Weights of a small transformer language model.
Architecture: RMSNorm before each block, tied embeddings.
MLP neurons of a small language model. Each row is named by its layer, matrix (down: output weights) and neuron, and shows model dimensions 192-319. Each number is 128 + 24 x the weight over its row's rms, rounded and kept within 0 to 255. A neuron's up and down rows have the sign that makes its largest values positive.
A block is one neuron, or neurons of one layer that tend to fire together. After each block is what it responds to, as a language model described it from the Wikipedia text at the highest values.

L7.down0 [124 133 124  94 144 101 125 119 138 143 117 119 122  82 102 163  82 166 132 110 138 151 125 138 151 142 174  96 155 132  94  60 104  93 149 138 157 108 119 148 149 140  92 105 135 103 131 121 123 136 105 138  92 125 120 145 112 112 151 107 127 108 147 122 132 135 166 129 139 128 165 113  96 107 148 137 149 144 135 115 169 150 124 154 117  98 127 108 114 176  71 134 120 170 122 167 143 120 121 158 172 102 166 125 152 147 115 110 122 153 129 137 125  90 175 147 145 124 144 138 104 112 109 137 140 118 163 146]
L7.down32 [ 76 138 108 138 124  96 109 109  63 128 128 122 134 112 109 179 191 131 115 163 141 108 137 171 156 144  98 119  85 147 125 140 134 160 120 146 119 154 144 123  98 119 109 120 116 141 137 150 127 135 124  86 113 125  91  89 134 146 133  64 118 102 140 126 126 117 111 178 147 115 115 115 131 152 130 141 131 145 109 127 108 111 174 147  95  57  71 173 151 142  75  95 113 128 124 130 125 110 137  81 136 151 149 111 139 134 120 111 130 141 141 102 138 133  91 141  79 126 105 120 109 120 141 139 138 108 119 168]
L7.down117 [138 130 115 130  64  81 170 104 150 145  89 114 111  92 142 136 122  93 179 150 123 102 100  90 112 190 122 140 124 129 110 127 106 148 134  95  97 107 123 138  95 137 153 139 126 144 117 137 103 192 129 120 135 114 109 109 141 102 141 135 106 129 127  90 145 116 140 128 149 146 128 125 129 133 110 115 141 156  86 138 121 137 134 153 127  90 125 112 125 116  66 148 137 135 130 120 126 135 104 127 149 146 106  75 161 133 107 124 112 125 147 148 145 155 158  78  86 140 136  85 173 118 110 119 120 189 163 138]
L7.down214 [ 97 115 140 112 151 165 143 110 114 128 142  97  81 116 143 135 152 190 153 127 138 126 101  95  70 159 151 145 163  93  91 111 162  67 144 175 141 107 143 111 156 127 109 130 121 112 124 114 120 117 158 152 108 119 117 109 163 105 161 134 120 130 158 130 124 129 106 143 154 119 134 153 147 155 106 167 145 153  81 135 159 150  91 148  91 158 136 129 143 110 111 154 123 125  71 128 121 152 124 142  85 146 163 157 104 138 127 125 106 119 156 144 141 126 142 157 119 164 121  74 151 129 119 124 120 165 103 149]
L7.down442 [144 126 127  94 144 153 134 133 128 107 107 101 110 106 131 144 110 135 158 117 117 184 101 149 125 109 108 108 128 149 103 159 100 137 130 122 111 137 123 144 169 134 133  84 125 106 124  81 149 122 142 128 152 142 126 129 109 132 155 114 157 110 141 109 188 134 136 101 107 127  92 137 138 135 108 149 118 178 184 143 131 133  97 138 115 149  81 153 144 115 102 132 129 142 119 141 118 130  91 150 140 182 119 121 170 148 140 115 116 101 151 112 152 157 111  82 120 115 138 144  94 123 133 133 137 107  84 143]
L7.down745 [180 133 136 145 143 136 118 130 135 126 103 133 113 121 106 133 109 180 179 161 113 190 120 132 134 102 108 153 129 166 118 153 148 160 162 108 115 126 129 161 136 105 125 124 138 127  82 150 150 166 165  84 115 119 141 116 124 136 136 105 119 137 173 135 147 127 140 118 132 135 153 134 153 106 130 113  77 154 117 131 137 144 132 119 158 107 154 156 155 170 154  93 157 128  88 122 119 141 114 114  77 147 136 159 200 122  79 128 101 169 100 103 155 155 149 128 126 148 121 126 105  93 110 138 134 119 113 121]
L7.down818 [149 118 107 105 150 143 106 133 102 124 103 127 138 129 147 143  96 145 124 117 100  95 148 113 136 153 128 178 158 180 119 166 127 158 107 139 129 155 154 107  75 141  61 135  86 155 118 152 156 148 117 133 149 134 127  84  87 155 139 108 130 134 122 113 125  85 112 126 140 111 107  97 160 130 113 145 134 116 131 155 138 101 153 151 143 124 105  91 149 170 118 158 133 113 146 122  84 173 126 141 128  99 119 115 141  97 146 136 134 105 149 145 142 189 114 107 122 130 106 125 127 118 150 164 135 136 167 116]
L7.down1213 [119 143 156  52 183 101 136 121 123 126 137 127 123 108 111  90 120 124 172 145 138 166 103  72 158 125 187 126 127 179 131 140 138 126 136 125 104 117 124 139 108 109 116 133 102 130 143 138 102 151 122  84 163 119 139 163 127 113 148 113 170 117 133 149 101 130 156 112 122 132 125 108 142 124  97 119 123 138 109 126 108 158  83 115 111 139 150  91 130 120  87 116 156 141 122 118 101  98 114 143 120 103  88 122 117 116 174  79 137 145 126 130 112 106 133  97  95  79 156 128 128  91 128 144 132 103 165 140]
Description: Last letter of three-letter country codes in sports tables (KAZ, TUR, CYP, HUN); also auxiliary do/did before not, and word-start pieces like h(ires).

L3.down212 [ 59 124 115 151 112 105  79 179 130 141 115 113 171 103 120 151 117 123 120 111  98 129 142 109 134 173  91 161 108 139 137 129 140 115 135 124 159  83 172 130 160 136 152 127 146 134  88  85 123 139 115  95 122 186 140 150 105 143 118 152 129 101 155 161 134 130 121 166 104  98 105 113 121 108 126  84 127 109 123 157 111 137 157 114 171 155 124  88  72 132 153 151 113 139 139 167 161 147 174 106 120 133 109 130 148 112 129 110 180  83 125 158 121 117 130 114 148 148 127 144 139 102 132 141 138 102 192 139]
L3.down441 [166 153 154 117 151  79 110  89 167 114 133  94 113 179 125 134 121 142  92 115 129 116 154 112 162 157 109 130 157 150 123 130 132 129 101 112 181 156 171 107 124 163 117  97 112 141 123 117 141 132 106 178 125 156 128 107 120 112 136 126 131 126 169 118 122  93 168 103 187 141 170 124 159 129 149  72 125 113 158 144 144 107 155 118 107 136 138 101 122 181 150  94 125 119 156 110  95 161 138 113 144 144 133 103 120 119 148 113 101 149 142 143 136 141 153 195  73 122 150 123 142 127  96 141 125 111 126 133]
L3.down588 [201 134 103 152 129 143 146 148 161 111 144 123 141 133 127 129 112 141 116 156 128 135 158 123 116 123 186 134 106 153 126 129  95 103 126 121 115 146 119 147 157 119 126 138 102 140 109  87 124 128  88 124 128 137 132 131 130  85 165 140 118 170 129 169 164  99  75 182 108 111 138 107 146 112 136  80 165 126 124 148 106 119  75 116 122 106 121 130 112 133 118 145 132  84 166  96 101 121 138  93 141 126 156 145 118 119 147 149 153  85 128 138 131 129  92 149 134 166 101 148 160  68  91 121 128 152 130 173]
L3.down776 [117  97 149 163 122  95 132 157 112 152 168 106 101 151 140 111 140 115  91 150 130 155 157 123 121 118 149 116 141 126 176 127 129 117 172 150 128  94 120 105 126 128 117 122 128 131 136 110 129 132 101 110 113 156 130 114 148 134 135 105 102 137 128 126 116 130 149  98 147 146 197 138 127 137 127 105 115 151 138 131 105 112 103 113 182 171 152 130 145 128 134  99 103 140 165 115 170 111 169  99 119 124 136 121 115 109  97 112 148 118 132 118 159 105 122 110 125 138 131 124 145 102  94 124 124 147 135 137]
Description: Words after "the" that point to something already mentioned or coming next, especially "same", also "following", "last", "such"; weaker on table separator rows.

L7.down58 [ 91  89 172 117  81 161 113 123 121 125 154 136 134 141 116 134 124 116 104 118 119 107 140 113 163 117 127 149 143  80 133 130 143 123 119  96 160 125 157 152 164 147 166 139 130 152 106 140 107 117 174 136 141 180 157  87 137 131 123 126 191 125  95 157 147 124 148 121 137 135 119 147 143 139 176 136 135 141 109 101 127 140 155  79  95 143 149 115 119  92 113 127 152  97  92 144 111  61 162 129 158 140 127 190 117 162 109 176 137 102 181 156 116 138 101 119 131 138  93 137  99 135 184 122 125 128 154  95]
L7.down301 [108 125 112 150 149 154 122 139 124 109 173 154 109 131 141 128  94 106 131  95 128 102 139 166  98 163 181 164 139 118 125 138 155 125 164 163 107 134 134 125 174  98 141  83  59 140 129 137 127  81 156 113  95 148 124 113  94 147 125 125 132 114 138 143 120  76 120 130 107 136 147 103 120 132 184 152 133 149 125 154 107 131 121 122 158 160 146 111 118  88 105 133 152  95 121 118 100 171 171 161 111 131  89 132 147 132 138  91 142 130 123 162 138 154 159 131 105 104 106 118 117 124 143 115 131 143 126 165]
L7.down338 [111  92 120 100  77 117 118 150 127 161 107 141 117 143 167 155 147 123 124 132 160 125 108 139 121 157 144 110 137  82 132  83 172 112 113 128 144 163 103  91 140 157 111 116 132 119 139 154 118 144 132 119 102 122 133 113 152 101  83  95 126 113 127 134 162 125 117 150 140 110 114 208 138 158  82  92 133 103 123  97 129 137 110 130 114 145 135 100 133 129 127  95 141 139 132  85 172  93 115 108 127 128  92 191 124 119 148 148 128 104 145  95 113 138 146 120 104 133 126 134 139 140 119  95 140 126 108 104]
L7.down753 [ 82 112 141 122 138 120 136 131 155  99 109 128 106 138 133  99 130 145 109 119  99 136  86 152 125 131 148 125 153 164 127 141 111 155 169 134 124 117 125 124 174 119 152 123 169 145 132 118 147 105 112 126 113 140 111 152 147 124 152 130 161 152 151 159 133 133 113 111 122 129 157 139 149 128 141 170 141 149 168 104 134 148 135 140 165 138 153  83 131 151 136 135  87 209 117 111 118 132 112 148 141 108  98 120 184 110 130 108 134 108 110  83 150 153 100 140 121 183 138 128 123 130  89 162 118 101 181 141]
L7.down800 [159 133 116 141 153 147 156  79 105 128  82 128 159  67 134  93 132 112 143 189 134 116 110 151 132 146 199 120 130 134 104 134 144 166 102 128 122 122 125 125 129 122 115 128 135 182 134 100 119 119 120 162 122 113 107 109 165 129 116 135 149 163 112 142 128 129 128 158 119 113  87 123 104 149 109 108 107 132 144 134 121 123 129 161 118 135 147 170  84 132 156  93 135 142 129 148 117 160 120  95 134 126  92 142 132 163 151 138 103 135 145 170 136 150 122 143  90  99 113 183 108 138 153  86  81 104 139 124]
L7.down877 [125 132 145 137  85 110 115 128 120 114 114 141 138 115 160 143 122 128 133  99 127 113 137 145 121 185 144 126  97 126  99 166 155 153 144 142 104 121 148 135 121 156  95 117 133 161 148 152 130  80 149 123 151 179 101 112 141 144 128 122 142 111 130 132 137 124 157 141 124 109 107  97  57 138  65 149 126 107 103 157 135 154 169 147 125 132 128  81 153 116 156 140 120 134 126 141 167 133  93 141 126 139 113 130 121 151 137 125 117 105 125 128 129 115 124 148 115  77 120 103 132 104 144 135 128 141 105 144]
L7.down1000 [125 113 119 145 130 133  99 132 120 120 141 123 153 118 102 169 166 105 127 100 107 144 176 144 106 126  79 129 125 116 115 183 179  80 154 106 129  99 158 154 124 139 131 145  95  92 135 121 168 162 127 132 119 168 102  88 126 159 102 116 149 133 128 132 117 145 146 120 143 119 128 112 110 134 143 127 145 130 130 105  96 140 123 181 107 152  98  89 130 116 160 155 111 149 138 126 160  99 102 105 141 174 143 146 119 137 162 142 166 149  84 130 118  87 107 174 169 141 147 140 124 130 113  97 157 157 122  95]
L7.down1067 [117  84 129 150 112 106 123  65 118 119 114 142 149 164 155 124 155 128 173 135 128 164 120  63 127 125 139 117 118 152 132  82 122 135 137  82 115 141 188 166 144 146 144 149 147 133  81 143 160 125 163  96 151 122 105 123 115 122  91 114 129 137 152 139 128 117 133 120 135 122 146 128 105 176  95 158 124  94 126 150 142 118 123 122 120 134  86 116 122 148  98 159 135 160 147  99 153 116 134 126 134 114 146 106 113 126  90 129 137 109 153 111 124 124 120 153 123 155 146 162 123  99 155 113 117 131 140 161]
Description: Fires on "not" and other adverbs placed before a verb or phrase, like not, also, never, still, only, nearly, -ly endings.

L8.down1021 [147 127 112 110 132 115 118  72 117 117 138 168 137 160 140 161 125 113 121 130 136 140 124 153 133 182 130 128 117 100 102 129 205  95 152  94 116  92 114 134 162 161 130 100 126 156 173 117 105 159 107 141 152 102 130 111 120 117 116  95 173 140 139  96 154 100  68  98 150 153 115 142 134 135 144 131 118 111 138 110 141 179 139 132 128 134 140 139 133  93 127 141 147 125 147 157 133  98 100 156  82  92 139 123 134 137 134 120 141 122 132 117 112 136 146 156 171 104 108 124 133 165 128 143 147 134 118 103]
L8.down1050 [137 138 151 146 114 125 140  98 123  88 116 115 102 144 109 129 141 149 174  83 150 143  63 157 109 146 126 186  58 161 143 149 148  95 113 136 137 103 115 114 142  97 159 106  95 163 124 118 123  95  97 116 134 149 128 183 118  93 123 103 102 149 156  97  87 118 147 138 145 107 162 141 144 146 144 133 130 130  94 167 154 145 141 127 128  97 132 116 153 136 131 135 132 127 125 126 144 112 125  86 102  80  81 114  98 146 159 163  94 130 103  93 123 113 153 146 162 105 126  84  76 168 155 144 187  85 108 149]
Description: Negation words such as not, no, without, never, plus word-initial fragments like ar (arise, aristocrat) and adverb endings like -ly.

L3.down88 [159 134 132 108 109 145 105  68 114 114 133 126 151 158 109 118 176 115 130 105 114 110 145 122 104 118 118 125 139 170 146  83 150 112 134 123 129 132 133 117 105 141 101 103 102 144 106 124 110 138 115 105 180 134 189 133 112 132 148 125 182 143 130  90 135  99 128 141 141 153 128 133 134 104 156 149 104 153 105 144 131 155 170 118 117 133 116 186 137 126 145  98 132 111 107 132  95 149 137 126 134 132 104 110 120 156 102 121 101 137 163  96 137 111 143 167 125 132 159 151 139 147 121 133 136  74 142 139]
L3.down548 [ 79 127 117 115  95 122 132 138 127 142 127 145 107 124 151 108 142 109 140 100 126 154 127 122 125  87 144 130 143 105 150 169  84 117 107 106 121 165  90 104 149 111 170 150 149 114 141 163 116  87 139 132 110 118 132 122 141  71 156 172 157 161 144 153 110 137 124 121 138 129 129 157 135 103 114 127 131 155 122 112 139 101 128 125 117  99  94  80 130 138 102 158  95 135  90  69 118 134 131 143 132 125 107 130 135 159 143 144 164 149 120 117  93 137  82  76 110 135 109 142 139 104 140 132 122 125 187 110]
L3.down765 [ 96 151 177  94 132 128  60  67 152 120 160  81 127 160 103 132 156 112 157 119 164 133 145  92 107  99  96 129  85 144 128 152 113 131  86 102 144 126 104 103 127  65 122 122 136 169 183 120  88 107 113  96 123 137 145 130 116  99 139 134 128 133 107 114 131 145 141  81 142  96 165 172 128 119 113 128 111 117 144 110 103 110  87 104 167 104  95 135 103 138 146  99 125 131 116  89 135 127  86 112 120 151 147 135 103 169 135 142 110 133 156  92 124  86 123 120 141 119 120  91  92 140 122 140 153 111 147 179]
L3.down1023 [129 178 111 121 144 122  86 169 161 123 129 142  87 135  78 122 184 110 117 108 104 165 137 101  85  93 112 135 142 142 137 130 104  82 177 110 140 126 115 160 111 111 158 133 158 116 144 124 118  78 117 134  91  84 119 168  95 102 131 103 130 129 115 114 158 158 104 141 108  71 115 137 157 114  91 187 146 180 141 102 140 149 116 118 127 141 121 139 175 151 108 156 146 101 125 168 101 108  98 149 123 100 142 145 146 154 131 119 122  99 114 128 132 128 138  93 169  95 139 148 118 159  82 135 114 135 102 115]
Description: Forms of the verb do, mostly after "to" or a subject, in phrases like to do so, did not, does not; weaker on has/have and scattered mid-word name pieces.

L8.down685 [113 118 158 135 161 152 119 108 160  96 146 165 119  61 139  90 103 149 158 165 164 146 101 107 121 134 125 116 167 126 151 149  82 155 139 134 123 105 159 168  98 121 129 121 146 144  94 139 143 142 119 154 153 191 118 152 113 140 153 136 165 111 136 153 120 137 118  86 156 149  95 162 170 156 154 134  88 132 103 158 148 164 105 116 141  97 118 101 109  89 127 133 119 104 140 114  98 119 136  91 166 100 111  77 124  90 128 118 170 120 105 105 140 128 138 125 111  96 117 127 109 169 107 124 139 171 191 157]
L8.down697 [137 130 130  76 126 145 135  81 155 128 119 141 120 103 138 128 126 142 145  93 157 113  81 110 108 162 101 148 123 130 116 121 122 153 115  89 132 150 173  78 111 130 149 124 175 118 121 127 154 141 116 154 122 133 174 141 109 102 111 147  98 132 116  99 131  80  76 107 144 146 107 122 133 106 102  97 111 141  92 164 138 126 144 127 124 157 122 143 139 102 119 164 114 156 125 176 107  73 144 103 150 120 115 116 142 147 137 109 122 101 106 126 130 174 154  93  77 110  95 129 152 116  86 159 151 129 134 147]
Description: Final letters of three-letter country codes before athlete names in tennis and sports draw tables (CRO, YUG, SVK), plus race-track codes like DAY.

L8.down1160 [135 174  65 177 156 107 130 148  95 117 126 119 130 139 113 157 124 133 140 125 120 112 109 150 115 129 123 131 103 104 133  96 153 108 116 126 105 125  97  97 121 121 138 125 144 166 133  86 143 138 118 161 145 154 156 131 147 162 103 119 192 117 110 101 126  84 138 110 175 125 154 168  81  93 109  90 155 178 120 135 174 114 139 164 154 171 133 188  94 136 147 157 160 116 119 118 113 150 119 148  89 133 140 123 146 126 123  95 143 129 122 101 173 132 145 120 114 146 120 148 129 162 133 161 139 102 124 141]
L8.down1195 [155 110 112 134 146 141 111 126 127  87 164 115  95 140 150 133 134 133  93 137 132 120 105  65 113 101 121  91 107  87  88 184 106 163  95  86 152 126 115 158 110 116 101 173 143 115 108 139 145 109 109 127 124 170 121 166 146 116 140 112 139 150 146  98 160 135 138 113 118 133 123 137 113 131 137 105 170 129 131 122 183 130 129 141 143  97 138 126 137 122 160 166 132 154 124 124 144 143 126 130 106 151 116  82 144 145 136  66 112 121 132  99 166 127 158 133 135  90 111 111 144 146 100  77 149 132  93 130]
Description: Tokens that open or continue a sentence linking back to earlier text in Wikipedia prose, strongest on addition in In addition; also However, as well, that, and section-heading closers.

L7.down57 [144 137 118 121 163 143 124 117 133 136 146 134 134  59 107 131 169 134 119 129 108 152  85 158 131 126 129 147  93 178 116 144 126 139 146  89 117 147 153  93 105 133 134 105 136 139 147 126 155 138 133 137 102 117 156 132 130 150  96 145 159  92 109 165 133 142  63 133  84 154 126 117 106 129  88 119  95 155 151 119 131 131 150 136  97 137 125 105 164  96 124  84 110 127 111 126 155  92 158 156 130  87 124 158 111 119 145 146 198 133 134  77  87 105 145 115 129 100 163 138 144 149 108 147 118 124 132 122]
L7.down116 [171 118 104  93 137 128 135 150 103 107 132 141  96 142 164 134 133 108 185 100 145 137 162 113 133 165 124 169 105 114 128  95 101 113 138 113 105 119 136 118 129 127 151 101 135 146 141 110 139 101 131  88 180 117 145 124 159 119 133 136  89 108 136  94 152 106 105 145 142 124 124 126  84 132 122 156 144 112 121 131 107 162 140 137 138 141 130 102 102 118 100 104 129 141 111 170 139 149 156 131 142 165 140 158 135 172 122 122 133 121 110 126 103 112 168  82  94 127 132 143 152 155 135  83 106 109 161 102]
L7.down262 [165 107  99  98  38 104 111 120 118 127 139 154 141  90 119 135 101 145 105 120 103  99 128 153 135 135 137  87 131 108 117  93 124 119 126 137  85 108 104 146 117 136 153 122 158 118 150  65 136 131 131 130 129 122 178 112 115  98 122 138 103 150 132 139 110 113  98 139 136 120 160 149 137 114 156 132 133 127 127 100 145 149 132 141 109 130 114  95 117 134 126  99 150 151 126  78 125 153  92 149 162  53 106 178 134 138 152 154 139 116 192 154 142 164  93 141 113 104 132 153 105 111 141 105 130 104 141 137]
L7.down336 [144 143 181 123 119 117 138 187 103 118 155 150 141 114 123 122 144 125 109 108 120 102 147 102  84 131 116 107 133 187 135 104 118 213 160 140 124 138 104 113 107 106 146 141 143  95 105 143 113 125 124 139 136 151 105 110 113  79 143 120 104  96 125 132 166 128 134 115 144 163 129 152 122 132 121 103 166 147 106  87 119 143 124 112 151 155  86 139 127 112 138 155 166 162 136 135 107 158  99 130 176 103 151 135 124 174 170 146 130  97 120 123 131 130  97 138 125 123  92 107  82 131 104 126 100 155 155 112]
L7.down947 [158 141 115 129 119  98 113 120 126 129  83 145 144 130 123 144 127  76 147 123 167 106 140 124 150 141 110  45 139 163 149 136  90 111 105 156 109 113 139 153 132 115  98  80 119 152 123 141 116 159 124  97 114 122 134 113 104 108 118  74  52 110 124 135 174 170 115 105 124  96 136 140 150 125 128 154 127 153 121 117 145 109 145 178 103 123 120 126 122 111 105 146 135 134 119 123  87 136 133 124  66 153  80 124 152 146  79 149 139 154 127 122 124 129 102 124 123 142 141 139 163 151 111  99 129 153 145  91]
L7.down1042 [138 143 130 121  51 115 126 169 125 108 140 104  56 140 146 152 109 140 149 158 131 139 105 194 152 111 122 160 136 132 166 146 113 117 116 143 113 131 139 129 139  99 136 122 127 104 117 151 134 146 145 119 136 140 114 146 122 132  95 134 151 152 138 145 157 148  81  64 170 137 129 138 139 137 166 104 135 115 158 108 139 133 114 120 121 137 132 142 138 125 157 101 117 149 144 107 118  99 140 112 128 148 142 170 118  92  75 124 108 136 102 111 107 144 139 154 132  74 104  97 106 135 125 137 118 159 215 109]
L7.down1143 [150 178 142 117 125 121 140 119 141 123 179 122 132 172 137 132 135 115 134 121 170  77 143 153 117 106 110  86 124 144 105  97 147 172 174 139 160 120 132 118 139 110 112 104  99 141 113 133 128 158 130 113 108 105 130 180 113 139 188 151 119  82 145 173 127 172 178 149 124 123 113 145 137  95 109 118  82 131 128 104 127  93 101 139 107 156  91 133 128 109 114 102 126 127 124 111 113  76 134  90 140 136 146  90 161 101 120  96 122 109 191 126 145 153 136 123 132 109  91 161 101 143 132  99  88 154 107 153]
L7.down1253 [136 138  79 120 137 125 144 118 160 148 122 136 131 110 158 166 158 127 186 108 113 109 113  98 187 141 136 149 127  92 111  83 132 104 108 142 140 103 160 139 103 190 140 131 139 139 136 132  82 110 165 105 139  98 103 121 105  96  85 103 105 184  85 133 162  80 114 103 126 133 152 148 107 118 116 120 176 135 104 129 135 134  95  89 112 102 159 153 135 119 120 136 129 143 157 139 144 166 105 137 162 138  90 133 100 175  75 132 116 118 102 117 113 115  89  88 124 123  88 144 116 142  97 111 125 130 122 121]
Description: Mostly "well" in "as well as" joining list items; also inner words of set phrases like "as of", "at the time", "put out", and "to whom".

L3.down56 [107 137 112 137 128  89 119 114 176 140 136 112 106  84  97 127 107 126 128 109 158 146 105 139  87 131 136 109 124 154 160 158 107 115 166 111 112 129 147 130 127 121 151 138  98 148 109 159 142 106  95 148 182 167  76 157 127 137 135 140 138  95 105 132  90  98  83 104 108 127 153 110  88 140 155 113 189 141 124 133 130 187 109 136 133 130 130 108 109 122 127 152 163 133 175 102 108  98 108 126 143 131 169 118 127 166 158 101 143 170 127  82 130  92  83 117 128 126 140  70 116 159 130 108  96 140 112 130]
L3.down183 [131 133 200 144 111 131 127 127 151  94 117 119  81 115 178 114 104 154  95 134 138 100 155 158 124 156 137 101 107 115 101 104 171 107 135  57 150 120 123 119 128 168 120 138 150 117 141 111 118 129 142 128 107 145  81 103 123 158 122 151 111 139 152 169 121 131 146 135 129 156 155 140  99 143  91 116 141  82  78 140  89 196 106 160 148  90 124 118 130  92 124 127 111 138 150 132 141 118 142  99 102 146 150 127 137 170 133 100 120 157 152 125 115 142 136 132 112 114 118 150 126 141 139 116  78 123 185 116]
L3.down754 [ 92 153 127 132 133 139  77 130 131 155  99 119 111 160 156 112 125 119 152 150 157 103 129 164 130 143 155  97 140 104 108 137 109 101 108 102 151 144 184 149 147 139 119 136 143 143 129 163 151 108 102 112 129 130  83  97 135 128  85 164 156  79 128 159 123 128 120 119 133 138 132 127 166 196 159 126 108 139 132 127 139 137 132 169 115 128 127 131  99  96 144 137 119 134  92 141 138 133 104 135 143 126 105 107 124 102 168 131 123 136 137 104 129 113  99  88 116 142  77 132 156 136 138 171 159 141 127 123]
L3.down1204 [ 88 168 150 154 139 158  95 128 150 156  99 120  81 143  78  96 128 147 132 150 116 164 126 119 157 122  76 126 153  93  96 165 142 134 117 156 120 155 124 118 118 147 124 141 158 127 128 110 129 140  93 135 177 130 141 150 119 142 117 129 151 114 109  74 119  96 110 179 134 183 136 133 162 140 119 170 161 144 106  99 154 119 136 103 166 120 162  96 134 141 116 143  95 129 142 140 134 108  81 171 117 127 144  98 114 133 165 113 149 139  95 153 134 130  97 122 124 161 108  93 120 156  95 153 168 116 153 179]
Description: Function words just before a main verb, mostly negators, modals and infinitive "to", such as never, not, would, may, to, no longer.